python train.py --n_layer=9 --d_model=640 --n_head=10 --n_kv_head=10 --head_dim=64 --d_mlp=2560 --vocab_size=17524 --activation="tanh_gelu" --norm="layernorm" --norm_place="pre" --norm_eps=1e-06 --positions="learned" --qk_norm=true --attn_scale=0.125 --bias="all" --tie_embeddings=true --parallel_block=false --init="normal" --init_std_qkv=0.0213 --init_std_o=0.00503 --init_std_up=0.0213 --init_std_down=0.00503 --optimizer="muon_variant" --lr=0.00172 --lr_mult_o=1.5 --lr_mult_down=1.5 --beta1=0.9 --lr_head=0.00593 --warmup_steps=0 --schedule="wsd" --decay_fraction=0.803 --decay_shape="linear" --final_lr_fraction=0.1 --batch_tokens=131072 --seq_len=512 --doc_mask=true --z_loss=0.0001 --train_tokens=628300000 --steps=4794 --dataset="wikipedia_en"
MLP neurons of a small language model. Each row is named by its layer, matrix (down: output weights) and neuron, and shows model dimensions 229-356. Each number is 128 + 24 x the weight over its row's rms, rounded and kept within 0 to 255.
A block is one neuron, or neurons of one layer that tend to fire together. After each block is what it responds to, as a language model described it from the Wikipedia text at the highest values.

L2.down212 [138 136 155 130  93 142 137 116 118 163 183 104 144 142 100 105 136 135 118 128 143  83 108  69  97 176 144 126 121 183 112 104 111 116 116 118 142 112 125 132 130  95 132  96 156 146 143 161  84  78  93 122 156 155  94  99 118 120 122 131 131 164 120 133 102 122 142 137 145 137 174 136 157 104 104 165 107 158  94 123 139 143 151 157 125 145  81 110 117 129 112  94  80 120 124 132 143 168 139 125 124  87 121 133 112 139  94 142 119 105 149 102 169 148 106 128 152 151 121 156 140 133 174 101 153 183 131 114]
L2.down1133 [153 167  98 105 106 146 137 131 148 116  94 178 133 131 115  89 134 139 159 162 112 122 125 108 118 101 131  94 111 142  92  89 149 123 143 122 144 105 147 116 156 114  99 164 141 147 123  91 146 125  82 140 128 105 108 125 126 129 181 146 131 126 127 152 138 126 167 130 109 145 105 135 101 124 162 157 150 182 137 150  78 125 109 103 117  75 134 150 125 146 103 133 188 180 135 162 126 122 165 131 133  83  85  91 128  83 104 144 124 203 152 150 154  84 109 140 134 122 125 130  91 177 128 135 111 155 126 143]
L2.down1698 [133 104  98 127  96 130 188 132 111 144 176 101 127 141 127 164 150 122 139 147 104 116  99  97 115  95  91 112 129 151 140 130 164 137 173 100 117 151 136  46 128 125  92 145 128  96 140 144 152 132 172 156 132 156 156 109 107 125 138 128 130 117 182 144 118 172 116 120 140 129  92 148 112 111 137 128 135 142 133 176 144 134 143  99 129 121 111  86 125 123 148 111 159 110 136 117 175 161 130 130 113 169 144 158 163 110 120 112  65 147 153 127 125 129 153 159 120 109 107 129 124 140 152 139 106 155 171 149]
L2.down2002 [145 151 113 176 129 119 115 101  89 132 147 154 170 118 121  90 173 136 154  99 165 113 150 160 132 118 154  94 115 139  89 132 118 140 147  78 120 156 169 125 156 155 140 105 136 128 129 169 134 117 112 144 126 123  86 149 162 137 111 148 158 102 123 133 138 147 125 138 133 147 123 107 159 167 166 123 139 165 120 120 116 104 163 172 128 183  89 126  92 145 178 129 136 136 131 103 132 157 128 120 153 160 158  95 123 121 133 146 159 161 162 134 123 138  85 123 142 112 150 113 161 125 133 147 108 135 135  79]
L2.down2036 [120 121 141 150 139 102  93  98  72 109 157 150 133 142 128  72  78 127 144 123 144  88 100  86 102 117 134 128 105 129  90 113 136 148 139  89 197 149 161 104 119 156 150 120 112 115 105  99  98 117 144 165 163 173 152 110 113 141 164  93 123 137 150 181 106 110 118 133 116 148 118 140 139 128 136 131  74  92  93  72 150 125 130 119 159 147 161 154 116 129 160 134 156 150 128  93 122 127 140 177 108 130 100 142 161 141 109 128 104 143 130 175 128 157 114 131 123  71 142 174  97 107 105 115 135 121 137 108]
L2.down2146 [102 163 134 189 141 137  90 142 113 193  95 120 135 114 156 115 107 115 103 114  75 143 136 179 157 124 137 136 125 185 111 143 115 109 130 117 170 155 119 101 121 117 124 112 152 138 119 102 110  86 151 112 138 139 147 140 170 124 120 134 136  99 148 147 117 130 124 143 128 124 100 116 121 143 148 164 102 101 124 114 131 118 114 141  99 134 110 128  80 127  84 139 145 104 134 106 153 141 120 155 144 171 101 113 127 157 166 104 130  90 112 127  96 160 105  94 125 156 169 134 134  84 146  92 151 142 109 123]
L2.down2218 [140 123 140 151 106 110 111 135 140 137 117 122  77 106 112 176 123 107 121 131 140 144 120 126  89 145 100 104  91 131 126  99 137 121 131 171 122 101 142 112 149 141 109 135 148 142 109 155 115  67  98 145 121 143 187 148 154 152 122 122  99 134 111  74 131 105 138 131 145 123 122  85 129 142 122 130 112  76 125 191 120 100 145 123  83 109 123 158 122 144 131 141 137 121 155 193 107 138 135 149 106 116 118 127 142 119 109 151 125 157 123 132 143 156 112 125  84 137 117 155 118 132 127 121 111 157 113  92]
L2.down2225 [125 127 123  94 103  77 147 117 131 138 166 137 156 137 183 117 104 120 138 140 118 116 105 141 157  97 128 133 124 110  88 168 136 140 134 153 143 136  93 181 117 117 155 123 143 111 166 145 121 116 174 153 133 111 110 126 108 158 138 113 161 118  94 126 149 143 119 117 148 126 170 103 129 115 141 113 127 185 145 157  96  94 149 140 140  80 126 115  85 120 110 137 143 141 155 130 145 152 133 103 180 142 109 141 135 118 114 147 129 135 129 111 153 206 107 163 121 153 104 148 119 130  93 120 124 125 155 142]
Wikipedia boilerplate template tokens. Predictable tokens inside stock Wikipedia templates: census sentences (any race, married couples), tables (year rows, Informal votes), infoboxes (Time zone: UTC+, Family:).

L3.down192 [101  99 112  93 111 121 149 124 107 100 130 157 145  81 165 119 115 135 120 129 177 148 136 123 152 127 140 145 108 128 109 130 125 129 124 135 140 142 151 156 151 119 149 128 145  87 140  86 162 106  89 105 157 153  91 156 142 148 114 107 107 108 142 104 151 145  83 159 116 126 169 111  77 166 124 126 124 136 177 137 140  98 103 135 105 145 127 104 142 149 133 172 108 164 163 123 113 127 121  68 141 139 126 122 143 149 115 108 109 123 159 115  86  96 153  92 116 107 142 153 106 122 120 157 116 133 133 127]
L3.down300 [115 113 130 123 144 141 123  98 120 117 118 145 159 126 137 156 178 127 111  94 151 112  93 112 146  98  75 107 144 125 118 132 138  66 144 112 148 126 139 121 137 153 104 137 177 130 136 109 112  82 170 147 135 134 140 145 110 128 144 117  94 151 106  96  44 147 100 117 123 147 150 167 119 130 177  87 158 114 132 143 151 120 134 114 125  81 162 145 106 149 137 149 131 109 140 137 128 158 111 131 119 153 137  75 161 106 121 140 116 165 113  78 125 203 121 153 129 125 149  94  93  83  98 135 152 103 138 165]
L3.down368 [149 130 128  69 142 155 132 132 148 134 155 117 137 117 118 167  84 110 117 119 123 112 141  86 107 144 118 156 104 108 155  96 134 134 120 118  88 138 152 114 109 155 142 166 128 118  89 113 124  99 125 126 141  98 123  91 154 148  86 129 131 138 102 143 168  88 151 125 142 167 150 123  72 107 128  81 110 115 128  85 133 167 173  75 140 113  92 138 126 134 130  98 107 126 114 163 106 132 143 147 122 153  82 104 115 125  90 105 149 157 109 168 158 147 133 119 153 112 135 153 156 106 101 152  80 150 153 119]
L3.down2208 [131 164 125 138 152 105 146 103 122 121 138 123  95 118 104 138 154 100 128 122 147 185 127 140 118 116 153 107 137 112 122 115 124 177 160 134 143 117 127 124 152 145 155 138 111  86 132 147 131 116 197 190 112  86 124 117 104 103 148 135 142 142 170 114 120 121 133 125 115 117 135 132 113  93 111 121 110 130 129 141 129 128 122  98 132 103 140  88 150 105  91 140 132  99 121 102  96 163 145 158 189 139 160 104 127 106 109  73 123 124 132 111 113 138 132 106 133 125 102 141 110  88 115  86 147 145  80 136]
Formulaic data text. Tokens that complete stock phrases in formulaic, data-heavy Wikipedia text: census race lines (two or more races), table cells and pipes (Labor hold), in charge of.

L3.down1137 [111 130  95  88 116 134 168 130 122 145 104 124 166 148 123 100 120 130 131 136 108 103 138 148 138 131 109 129 114 119 131 140 123 137 104 112 119 115 127 156 165 124 118 135 140  96 126 120 144 190 161 139 123 135 107 157 120  95 149 122 115 145 106 110  95 116 127 162 101 141 115 159  86 115 143 114  98  97 192 120 115  75 163 112 144 111 132 118 177 147 179 120 103 180  95 147 131 108 105 139 125 155 127 119 135 130 148 164 111 111 118 173 153 113 138 120 104 181 143 114 182 109 153 142 133 136 114  97]
L3.down1158 [143 159 118 150 109 128 120 132 136 108 138  81 101 148 166 138 189  76 156 106 154 158 134 128 128 175 167 134  93 121 117  77 167 126 113 101 134 127 148 139 103 120 146  95 107 117 128 103  88 124 131 131 127 180 167 109 167 116 134 117 155 150 128 105  80 136 124 134 143 106 146 150 118 106 153 121 123 100 112 113 137 141 106  97 132 148 182 101 142 152 131 106 139 132 134 122 101 114  78 116 149 121 135 198 119 187 100 110  96 140 135 104 210 141 136 115 154 185 135 142 137 156 126 131 133 139 165 101]
L3.down1592 [ 79 136 100 132 134  97 149 118 140 140 130  83 117 120 129 103  79  94 133 109 133 110 148 157  93 166 142 162 105 116 171 115 161 119 103 139 118 169 130 158 145 102 112 121 153 127 146 119  83 140 119 128 110 102 126 123 157 102 163 143 107 143 142 132  90  78 125 102 136 123  98 111  88 136 126 124 118  92 119 130 106 137 119 124  98 146 106 129 101 145 122 133 134 105 113 109 102 105 137 135 149 140  94 124 132 151 102 117 147 114  94 111 108 141 162 145 153 129 122 104 149 110 127 163 140 146 121  97]
L3.down2245 [137 125  85 126 143 153 138 142 151 110 130 106 139 124 118 146 121 105 162  93  88 136 104 154 142 134 111  97 128 206 136 131 145 110 100 143 135  99  98 120 139 106 145 131 101  93 124 148 150 176 140 138 139 108 134 143 121 120 148 179 201 136 151  99 157  80 141 141 112 118 125 149 113 125 186 161  83 104 156 115 198 125 123 107 138 113 162 146  77 167  83 129 131 142 101 125 101 115 131  87  88 169 113 140 144 137  98 140 162 131  97 116  82 105 120 112 160 146 161 140  99 139  91 163 130 137 131 101]
Sentence-initial "The". The word "The" (sometimes "the", "As") opening a new sentence or paragraph, right after a period, line break, heading or table bar.

L2.down516 [106 198 120 134 138  97 158  78 140  72 131 115 147 133 143 119  87 150 140 147 140  94 149 110 122 139 145 123 115  98 117  91 115  81 152 122 116  97 137 155 182 140 117 111 151 104 140  92 102 130 109  85 105 166 140 119 111 117 126 156 145 109 104 112 137  85 140 143 129  80 105 109 126 123 104  86 135 102  95  88 148 124 142 154 103 138  95 150 138 119 135 141 125 140 145 170 130 118 126 179 121 122 122 158 117 157 125 114 158 123 123 130 136 132 160 124  97 103 114 154 124 146 133 108 125 135 123 148]
L2.down764 [181 109 160 150 150 162 138 126 122  88  89 142 152 152 114 169 124 121 112 140 107 138 140 153 122 187 155 189 120 112 115 121 149 124 111 120 169  86 123  72  97  91  80 193 127 106 101 139 149 104 122 142 143 160 139  93 144 117 155  81 113 114 141 118 119 139 147 133 117 139 191  96 134  88 100 162 104 129 151 137 133 132 137 164 154 133 124 132 124 138 130 114 130 156  87 122 148 131 163 104 146  98 146 122 128  90 118 150 138 120 157 105 117  95 128 125 130 119 118 158 120 106 137 197 108 107 135 123]
L2.down1574 [170 175 107 118 153 130 132 144 112 144 120 128 173 143  98 133 139 108 102 142 112 132 141  93 134 125  93 157 142 128 105 105 170  87 126 107  89 120 116 105 100 135 162 174 150 103 107 137 122  96 142 139 142 143 172 112 103 147 105 163 145 130  93 147  93  83 119 112 132 168 103 128 148 148 118 127 129 142 127 149 109 131 108 107 168 161 121 105 133 133  79 139 117 132 137 134 161 163  91  82 135 136 141  87 110 112 143 145 138 144 156 107 132 144 162 147 122  51 126 150 133 125 161 151 181 104 120 135]
L2.down1749 [ 89 139 156 126  90 145  93  93 125 125 105  94 128 146 102 125 124 167 124 107 116 117 117 125 120 118 160 125 123 154  92 125 123 124 172 123 139 111 137 125 153 103 133 148 156 129  71 151 125 118 152 110 159 161 147 106 129 124 114 123 118 141 134  76 133 111 146 101 120 145 172 108 148 113  79 116 104 132 131 151 140 120 203 140 154  95 145 114 150 116  62 168 117  92 124 146 122 109 169  73 141 127 147 124 147 143  81 133 133 162 144 126 101 142  98 105 145 130  75 113 153 131  90  96 191 146 149 100]
L2.down1985 [144 156 101 132 135 119 150 152 120 123 106  98 133 138  96 132 173 102 122 124 111 113 130 126 108 170 139 128  94 117 159 136  86 138 125 178 133 136 152 118 101 131 195  95  92 138 113 149 113 112 127 120 126 144 136 137  97 118 137 123 144 132 116 136 106 124 125 113 148 129 109 113 143  97 151  96  91 150 122  87 140  92 133 152  97  96 142  88 103 128 143 142  91 104 123 100 129 126  81 125 129 145 108  81 167 104 111 165 125 147 110 126  87 125 141 140 107 186 199 132 104 143 106 145 138 125 120 119]
L2.down2011 [ 96 138 139 115 113 130 154 108  91 134  87 167 134 117 109 101 177 156 118 146 125  93  69 159  79 127  84 128 137 114 107 127  95 127 137 143 137 129 154 127 136 111 135 133 103 125  81 173 132 139 117 148 177 123 158 110 138  79 149 118  99 151 174 149 140 105 138 121 133 134 154 135 172 133 126 137 166 132 155 127 128 126 107 134  91 127 166 152 166  89 136 110 124 122 113 138 143 132 137 103 152 153 122 102  89 136 141 180 173 103 151 138 114 140  81 154 135 149 138 105 116 130 191 151 106 107 168 153]
L2.down2147 [ 91 151 100 129 114 111 106 131 139 134 110 109 102 116 115 108 142  83 119 119 116 115 113 141 155 111 116 120  86 126 156  84 119 142 133 134 148 137 108 160 152 149 115 138 164 124  96 131 149 119 152 145  93 137 125 102 132 149 128 138 147 169 164 155 100 122 109 118 160 108 110 128 109 179 121 127  68  79 132  94 165  88 164 156 104 101 139 140  83 110 108 102 153  91 135 152 120 135 116 143 141 105 149 169 117 155 102 118 135 100 108  80 168 147 109  96 110 141 142 121 156  98 110 145 189 124 159 161]
L2.down2492 [115 155 133 129 123 120 107 105  99 128 115  97 161  93 122 153 141 144 154 132 108 126 120 130 109 120 115 118 157  60 124 117 123 106 113 163 136 113 142 138 135 151 137 106 137 103 101 121 122 107 138 142 161 123 118 170 133 110  59 161 137 131 193 104 132 130 113 134 134 126 118 141 134 143 147 110  88 121 134 140 147 137 197 165 100  86 139 109 128  93 164 136 127  96 115  86 138 141 103 100 153 141  98 120 139 154  96 133 183 132  94 167 144 156 115 125 136 152 147 166 152 165 136 156 127 158 119 134]
Subject pronouns in reported clauses. Subject pronouns opening a clause after reports or "what", such as "reveals she", "believed they", "what I"; also institution nouns like government, Assembly, Council.

L5.down618 [147 138  88 146 141 135 115 113  79 154  85 125 156 112 164 115 107 140 133 100 111 112 109 155 144 101 161 133 167 115 139 142 114 153 112  91  84 100 111 132 128 118 105 123 144 130 132 127 157 122 114 141 131 126  84 128 143 113 166 122 164 126 125 117 138  78 134 135 144 127  99  89 131 126  94 133 135 112 140 170 148 154  84 157 160 147 115  97 132 109  99 144 121 151  96 154 187 153 111 125 153  95 122 135 167 137 145 116 142 138 163 116 155 113 162 119 116 157 134 157 158 126 143 124 147 172 208 124]
L5.down676 [118 188 110 134 169 125 170 120  78 117 177 138 115 151 154 102  78  99 140 103 132 135  97 126 118 152 146 126 157 123 118 141 129 101 122 142 126 134  97 149 149 115  90 106 141 110 122 152 128 165 100 107 138 133 107 134 125 118 133 150 125 113 123 128 123 117 194 129 167 112 157 134 110 112 148 127 116 128 168  98 122 152  99 130 162 147 116 140  92 122 143 127 166 124 108 125 106 142 111 118 163 126 121 135 129 122  50 168 120 126 115 116 110 136 136 108 107 106 131 128 114 101 134  57 132 125 146 131]
Clause subject before verb. Subject words that open a clause and precede its verb, mostly relative who and pronouns I, they, he: a woman who took, what I'm doing.

L5.down851 [155 116 137 120 125 122 130 162 148 130 108 148 198 159 115 111 103 131  65 144 134 152 101 132 150 135 175 128  93 127 108 147 123 110 107 115  95 100 153 141  80  90 126 125 101 144 130 111 140 150 131 148 128 107  84 138 100 165 138  99 131 104 127 118 125 118 153 115 133 132 127 116 120 102 121  94 106 111 116 137 130 110  81 102 150 131 106 122  83  94 126 121 123 134 115 101 142 129 115 162 153 171 145  92 128 131 145 132 118 116 152  84 161 128 120 149 101 120  99 121 113 134 174 108 127 162 126 131]
L5.down2429 [187 100 155 133 115 105 141 131 123 140 108 126 114 112 148 135 146 154 135 143 111 123 178 145 118  89 164  94 101 100 110 129 168 135 116 107 138 155 122 117 179 136  89 154  88 113 131 150 113 100 143 112 137  88  82  66 133 122 136 119 158 103 125  88  83 148 147 139 122 125 119 162 105 149 126  88 127 126 115 104 146  99 106 100 136 110 129 108 133 162 113 165 122 119 113  90 113 108  96 143 141 100 144 157 107 147  72 101 130 127 105  88 111 121 122 142 127 121 115 129 137 144 116 130 122 114 148 133]
Table separator rows. Fires hardest on markdown table separator lines (|---|---|---|) after header rows of election or results tables; weakly on scattered verbs like call, expressed.